config.toml
n_layer = 11
d_model = 640
n_head = 5
n_kv_head = 1
head_dim = 128
d_mlp = 2112
vocab_size = 38835
activation = "swiglu"
norm = "rmsnorm"
norm_place = "pre"
norm_eps = 1e-05
positions = "rope"
rope_base = 10000.0
rope_fraction = 1.0
qk_norm = true
attn_scale = 0.0884
bias = "none"
tie_embeddings = false
parallel_block = false
init = "normal"
init_std_qkv = 0.0269
init_std_o = 0.0
init_std_up = 0.0269
init_std_down = 0.0
optimizer = "adamw"
lr = 0.00109
beta1 = 0.9
beta2 = 0.99
weight_decay = 0.24
lr_head = 0.00833
warmup_steps = 297
schedule = "wsd"
decay_fraction = 0.711
decay_shape = "linear"
final_lr_fraction = 0.0
batch_tokens = [131072, 262144, 524288, 1048576]
seq_len = 768
doc_mask = true
train_tokens = 1314000000
steps = 3034
dataset = "wikipedia_en"
MLP neurons of a small language model. Each row is named by its layer, matrix (gate and up: input weights; down: output weights) and neuron, and shows model dimensions 16-143. Each number is 128 + 32 x the weight over its row's rms, rounded and kept within 0 to 255. A neuron's up and down rows have the sign that makes its largest values positive.
After each neuron's rows, "fires on" lists the tokens most often at its 100 highest values on Wikipedia text that the model never trained on. A number after a token or word is its count.

L5.gate1365 [101 188 125 136 104 125 131 113 129 177 172 129 131 125 154  91  41 183  89 132  97 101 116 107  78 162 140 120 144 120 118 105 133 131 201 173 124 120 168 157 122  98 164 125 128 130  73  96 123 219 147 133 101 101 148 147 174 145  90  86 112 100 139 103 100 139  98 178 182  59 131  59 127 126  83  91 108 171 152 155 166 111 180 147 114  80 142 119  98 154 143 162 148 163 157 161 192 120 180 124 165 132 179  83 150 114 147 143  99 114 145  79 116 117 127 129 159 110  84 168 135 170 139 146 114 151 180 100]
L5.up1365 [ 83  62 141  98 163 139 170 172 120 127 110 110 100 170 152 128 125 104 137 120 115 153 153 107 120  85 170  74 134 161 124 110 107 190  93  88 119 123 135 215 167  51 101 160 123 119 108 124 140 156 119 112 113 112 120 142  89 126 104 110 147 217  88 119 107 143 132 149 121 148 162  75 133 244 136 128 119 113 126 148 120 110 122 169  91 164 163 130 134 163 187 158  83 183  73 101 124 167 125  81 123 130 101 126 122 129 108 134  77  94 142 108 124 163 149 152  78 151 101 121 122  89 106 166 128  83  69 103]
L5.down1365 [151  91 144 130 133 139 122  88 163 142 136 132 129 109 153 174 114 152 169 121 121 199 103 177 160 174 144 135 135 146 126 150 101 184 100 157 112 122 114 130 113 123 142 117 116 142 103 187 130  90 164 139 120 140 153 118 142 146 121 138 146 110 202 121 158 134 134 117 109 100 129 128 172 177  75 136 129 146  98 124 149 138 122 176 115 125 139 141 125 176 108 123  91 169 128 131  90  76 142  97 118 181 137 185 199 108 117 154 141 175 153 142 157 129 126 147 112 163 109 150 162 176 101 115  67 118  90 113]
fires on: "-" 32, " for" 17, "%" 7, " " 7, " of" 5, " by" 4

L7.gate316 [ 99 155 120 147 140 107 142 106  59 184 118 113  82  92 128 143 105 135 113 186  63 126 129 139 149 172 101 116 173 151  99 133 121 167 176 135 115 145 160 124 154 171 152 133  24 111 117  21 130 152 100 148 131  98  67 177 183 151 149 148  95 119 142 104  92 106 154 135 122 103 123  82  94  89 141 100 135  96 137  93 127 128 138  97  80 114 101 136 109 142 129 141 114 141 118 151 147 161 154  95 145 134 156 144 128 195 114 122 107 134 134  88  76 128 158 110 150 108  99 126  82 105 171 147 163 142 126  70]
L7.up316 [116 127 122 117 118 138 194 134  98 134 125  90 117 116 137 152  98 205   4 127 168  88 125  88 138 130 143 106 145 154 182 146  74 120 146 153 114 122  71 110 157 147  85 152  95 167 145  97 113 142 119  80 213 143  90 103 138 133 148 155 190 127 161 134 120 162  15 147 149  75 137 162  92 196 138 110 186 152 152 137 150 143  92  88  78 175 166 118 129  81 149 171 152 144 138 113 144  83  86  91 146 105 114  93 144 114 127 100 106 173 155 114  90 122 134 156 146 170 110  95 115 117  77 125 121 165 206 170]
L7.down316 [117 117 108 128 113 169 140 159  77 185  52  95  88 104 139 144  90 132 104  82 128 157 120 141 140  76 124 160 191 163 100  97  88 168 148 136 147 156 117 153  90 127 161 125 116 125 122 165 130 145 139  35 134 115 136 160 153 132 106  92 133 144 137 121 140 144 108 135 136 107 112 101 127 131 125 108 114 112 145 122  91 135 105 143 134  88 106 146 114 169 125 170  97 139 132 108 111 224 138  91  68 122 157 139  96 105 135  97  99  81 130 162 126 112 133 138  81 113  68 140 132 119 139 177  60 163 166 196]
fires on: " " 83, " for" 8, " of" 7

L7.gate1905 [119 152 143 179 120  92  85 109  62 160 170 130 197 140 135  81 122 151 142 171  93  96 184 138 181 134 177 123 131 157  83 101 112  95 135 111 106 136 106 147 175 154 158 205 129  84 186  86  97 175 150 146 174 135 198 162 140 175 137 155 112 137 171 118 128 125  78 107  61 134 147 113 130 153 126 159 121  93 165 143 120 173 205 174 119 133 108  96  74 140  85 139  94  84 140 170 129  87 144  89 193 138 145 150 115 164  98 117  82 116  91 109 127  66 150 161 183 119 149 141 118  98 144 140 116 145 130 116]
L7.up1905 [146  73 161 113 130 178 126 170 148 142  96 157 101  68 112 128  99 128  85 106 109 125 161 131 151  78 150 206 108 127 140 181 143 194  46 113 146 121 141 175 157 151 107  56 166 119  93 195 157 170 124  78 123 125 186  94 127 134 108  95 183 141 118 113 171 145 107 120 160 145 132 113 109 139 107 127 171 177 112 193 142  81 181 154 101  72 144 141  78 165 136 106 117 124 183 129  49 100 107 124 105 102 108 150 139 169 108 112  78 119 118 137  44 120  82 149 135 160 153 110 149  94 132 138 138 151 118 126]
L7.down1905 [116 103  89 152 141 116 115 133 112 186 105 148 135 158 117 112 117 199 144 124 112 131 195 119 102 156 103  88   9 145 136 153  82 217 134 111 120 142 118 127 114 120 173  90 158 132 164  87  99 126 122 128 130  82 126 124 131  74 127 114 122  86 119  76  90 127 129 139 113 133 143  83 144 166 128  91  96  60 118 125 143 155 128 137  90 159 142 120 187 139  92 174 133 136  83 158 138 183 158 132  78 148  98  44 129 117 109 118 103 137 111  73 126 167 163  82 151 124 138 128  84 153 145 135  61 135 183 142]
fires on: " but" 27, " and" 25, "8" 8, "7" 5

L7.gate1010 [152 170 143 115 188 105 159  86  74 115 117 118 120 111 104  65 100 132  71 149  88 149 147 183 140 140 110 145 138 116 113 115 119  53 105 140 120 139  75 180  90 147 136 135 138 103 114 119 143  79 121  94 172  93 103 163 160 156  94 122 114 203  88 157 116 125 166 165 117 104 171 143 130 169  62 164 109 141 125 167 125 129 130  58 119 135  89 183 107 160 125 111 161 144 124 192 169 116 204 104 180  96 157 104 133 105 189 112 122 106 141 134 163 157 152 124 136 117 141 158 122  74 155  87  81 168 133 130]
L7.up1010 [124 112  93  93 129  87 122 110 133 150 110 133 145 143 104 169 155  86 153 171 139 125 131 152 110 109  91 106 131 168 130 144 105 168 139 157 149 170  90 103  83  72 114 107 156 137 143 100 122  92 142 103 149 116 165 108  77  88 138 133  81 113 149  83 146 118 112 106  77 209 155 121 104 135 105 131 108 143 130 108  88 132 114 242 141  66 126  89 131 120 126 111 114 128  74  92 149 125 131  77 119 108  98 121  96 111 199 143 166 136 145  78 119  77 136 147 149 121 164 116 133 213 186 136 119 215 153 127]
L7.down1010 [168  86 153 133 150 107 113 118 135 145 126 100 144 102 134 114 185 116 159 156 198  84 151 154 118 100 142  81  99 136 152 121 120 122 136 135 125  92 143 109 182 135 204 134 193 151 152 113 125 127  74 128 129 184  96  99 118 119  70 133 164  67 150 153 171 136 125  93 108 131 137 128 120 110 105 104 157 107 150  93 138 120  92  78 161  76 140 143 138  87 118 152 100 170 125 138 137 123 145 124 128 109 133  98 122 101  83 108 186 195 114 109 121 122 146 161 139  98 135 128 102 154 124 114 102  30  98 138]
fires on: " was" 17, "," 17, "–" 15, " is" 15, "-" 8, "2" 5

L7.gate299 [127  85 141 129 161  67 122 128  98 139 119 159 154 142 129 164 122 138 174 157 117 123 107 140 158 202 104 108 133 164 117 153 166 131  69 118 124 137  83 146 173 119 130 132 162 225 163 117 125  97 147 120  70  95 139 220 108 166 122  58 107 140  97 125 130 141  92 139 141 130 174  69  92 130 119  86 120 136 142 175 166 149 110 109 129 127 135 149  80 132 110  75 142 113 178 151 194  79 107 155 126 133 116 158 146 125 180  97 151  74 107  72 117 114  94  72 174  86 138 180  96 103 144 129 190 103 138 153]
L7.up299 [174 100  92 143 148 111 106 165 117  52 182 139 117  78 204 138 108 141 169  94  80 174  62 160 213 115 110 128 121 163 142 175 115 191 137 124 101 131 145 148 159  94 184 141 165 121 104 128 146 139 161  89 164 150 155  84 105 160 127 113 135 194 115 125 150 109 184 106 190 121 165 102  46 139 126  93 110 149 144 131 117 171  97 160 151  32 134 178 133 114 117 125 121 129  88  72 120 134 119 139 159 111 152 129 103 101 105  37 174 112 149 134 126  44 117 146  70 130  69 134  97 134 123 127  99 126 131 107]
L7.down299 [133  83 120 179 173 170 133 128  94  79 118 150 129  88 133  67 158 129 148 113 122 117 125 120 157 129 141 157 220 135 124 164 128 136  74 145 124 147  67  98 171  50 101 144 170  73  81  96 128 193 132  92 157 138 139 119 129 101 132 144  83 133 114 183  80 112 156  91 171 156 138 157 120 141 135 140 159  85  63 105 165 150 127 110 163 101 118 166 152 146 155 142 118  60 143 107 152 151  93 143  89 180 132 131 165 123 117 152 164 115 119  65 144 123 143 108 120 172  62 157 173 127 131 135 148 104 103  80]
fires on: ":" 18, "5" 14, "-" 12, "6" 11, "7" 8, "4" 8

L7.gate1882 [131 118 113 133 167 133 106  89 158 130 191 119  95 139 101  96 136 144 133  97  75 165 113 114 161 136 139  44 141 163 122  99 130 130 174 122 162 130  90 160 157 141 132 111  86 144 133 147  55 139 108 152 112 158 131 151 150 187  72 104 135 137  95 128  95 152 116 126 137 144 131 153 170 126 156 143  86 143 128 149  98 159 136 135  60 153 154  90  81 156 165 126 167 169 105 116 205  95 114 152 148 109 157 100 140 132 120 203 160 115 114 169 122 142 197 153 119 112 123 155 139 152  86  99  81 140  81  95]
L7.up1882 [129 106 143 145  43 157 141 138 146 172 131 107 109 170 163 110 137 123  97 131 125  34 132 103 116  65 123 137 146 177 136 122 111 117 133 148 182 118  84 144 142  85 175 143 141 154  89 151 118 122 131 137 129 134 134 176 163 157 111  93 101 113 162 137 193 137 113 126 173 116 125 164 103 118 161  77  99  95 146 142 149 191 151 188 153 118 149 179 141 158  67 126 130  95 113 160 116 137 125 107 157 141  56 145 112 103 163  79 130 141 122 104 198 115 121 130 151 108 135 159 131  78 141 169 122  97 125 176]
L7.down1882 [136 121 187  89 161 137 137 101  77 113 142 110 110 166 146 110 164 173 112 173  84 181 153 112 147  94 165  67 171 161  92 137 157 179  78 119 139 138  78 163 207 167 115 178 185 166 118 104 135 103 173 133 105 162 159 164  93 129  77 114 168 174  92 134 160 134 141 151 127 109  96 137 111 129 131 162 165 151 139 124 158 133  97 180 135  78 156 104 221  63 108 163 151  79 107 158  95 108 165 120 116 135 114 113 129 140 148 133 129 160 164 146 148  93 154  83 115 217 155 138 128 143 137 125 125 120 173 118]
fires on: "1" 89

L7.gate894 [192 142 175 163 143 128  93 143 140  93 132  76 136  89 147 146 107 147 142 136 113 121 112 145 146  94  94 106 160 151 115 102 103 107  72 140  87  97 113 175 178 136 183 156 178 140  99 166 164  31  63 112 158 157  97 164 117 165 118 150 162 121 126 127 129 204 141  88 173 124 100  78 136  94 117 148 138 133 125 144 184 138  55  87  81 110 150 139  63 103  94 157 133 108 121 100 139  80 160  89 218 120 156 144 109 134 139  97 106 135  99 112 170 101 113 119 122 118  85 155 177 115 130 147 150 118 117 164]
L7.up894 [142 145 107 107 183 117 115 112  89 160 126 153 168  98 167 120 114 163 164 163  95 158 113 158  78 156  84 133 121 155 145 159 147 121 130 123 137 223 129 152 158  75 163 120 169 119 159 158 186 149 113 147 102 158 157 175 131 134 120 131 186 113 145 142 155  83 113  92 107 135 122 121 140 172  79 171  77 147 127 157 114 101 101 118 139  69 106 109 110  67 118 123 104  95  42 145  68  84 116 159 124  87 141 129 145 109 197 131 114 125 162 139 108 121 122 128 122 118  94 170  96 114 136 109  82 120  87  86]
L7.down894 [129  91 151 137 137 131 159 130 133 169 142  90 141 194 131 189 113  83 143 136 106 134 133 123 138 111 144 118   0 111 110  96 109 169 110 140 112 139 158 155 149 165 132 139 148 107 129 124 143  92 130 132 131 157  85 134  99 142 101 194  98 189 138 130 136 152 126 115 133 148 167 207 118 120  92 126 112 113 124 175 151 145 134 164 106 102 167  84 140 109 112 115 102 165 163  84  98 119 157  93 151 141 121 126  94 118 129  97 119 162 102 105 144  62 152  97 148 133 148 141 116 136 106 149 134 140 126 148]
fires on: "," 38, "." 19, " called" 12, ")," 7, "-" 5

L5.gate494 [114 122 149 139 158  76  57 118  26 137 159 115 158 127 111 117 122  87 109 129  80 140 133 132 149 139 167  67 153 103 100 112 138  77 117 156 123 140 101 152  74 110 210 162 158 173 103  86 171 141 109 154 139 129 123 166 153 201 204 137 133 116 111 147 137 101 111 105 139 120  98 137 128 132 162 150 143 161  92 187 136 174 151  98 147 133 122 133 106 125 100 145  66 118 112 160 123 120 123 134 151  99 165 145 147  71 130 149  73  99 107 153 146 152 101  95 180 126 136 114 119 101 103 155 124  90 169 136]
L5.up494 [122 104 109 128  83  92 158 175 127 153 159 189 139  82 130 167  48 211 129 163 169 153 122 200 145 103  63 115 124 123 131  85 184 160 166 199 153  88 130 156  94 104 130 112 163 144  58 125 140 152 127  72 149 140 147 146 120 154 163 158 163 101  89 121 148 141  97 140 155 157 118 121  95 113 115 154 140 148 166 119  80 123 170 187 128 147 106 143 140  84  57 144 107  88 125 177 141  75 132 128 163 113 152 133 139 122  73 124 119 168 142 152 141 203 129 134 165  89 113 136 130  85 147  74 101  99 160 148]
L5.down494 [ 98 130 142 158 171 129 105 146 115  69 127 141 137 151  93 134 100 162 130 163 150  85 145 108 157 125  87 102 179 139 109 150 160 105 135  28 120 120 123  63 110 146 129 153 164 153 133 104  62 142 134 143  90 159 146  84 169 105 113 118 127 159 146 138 149 175 170 107 141 168 183 162 107 131 123 119 125  41 155 135 143 131  93 104 129 144 116 146  58 137 108 104 142 110 111 124 121  97 103 133 106 102 121 161 120 115 138 107 137 143 150  92 139 115 142 121 111 193 138 187 134 124  57 107  80 216  90 173]
fires on: "4" 23, "5" 12, "8" 8, "6" 7, "7" 6, "3" 5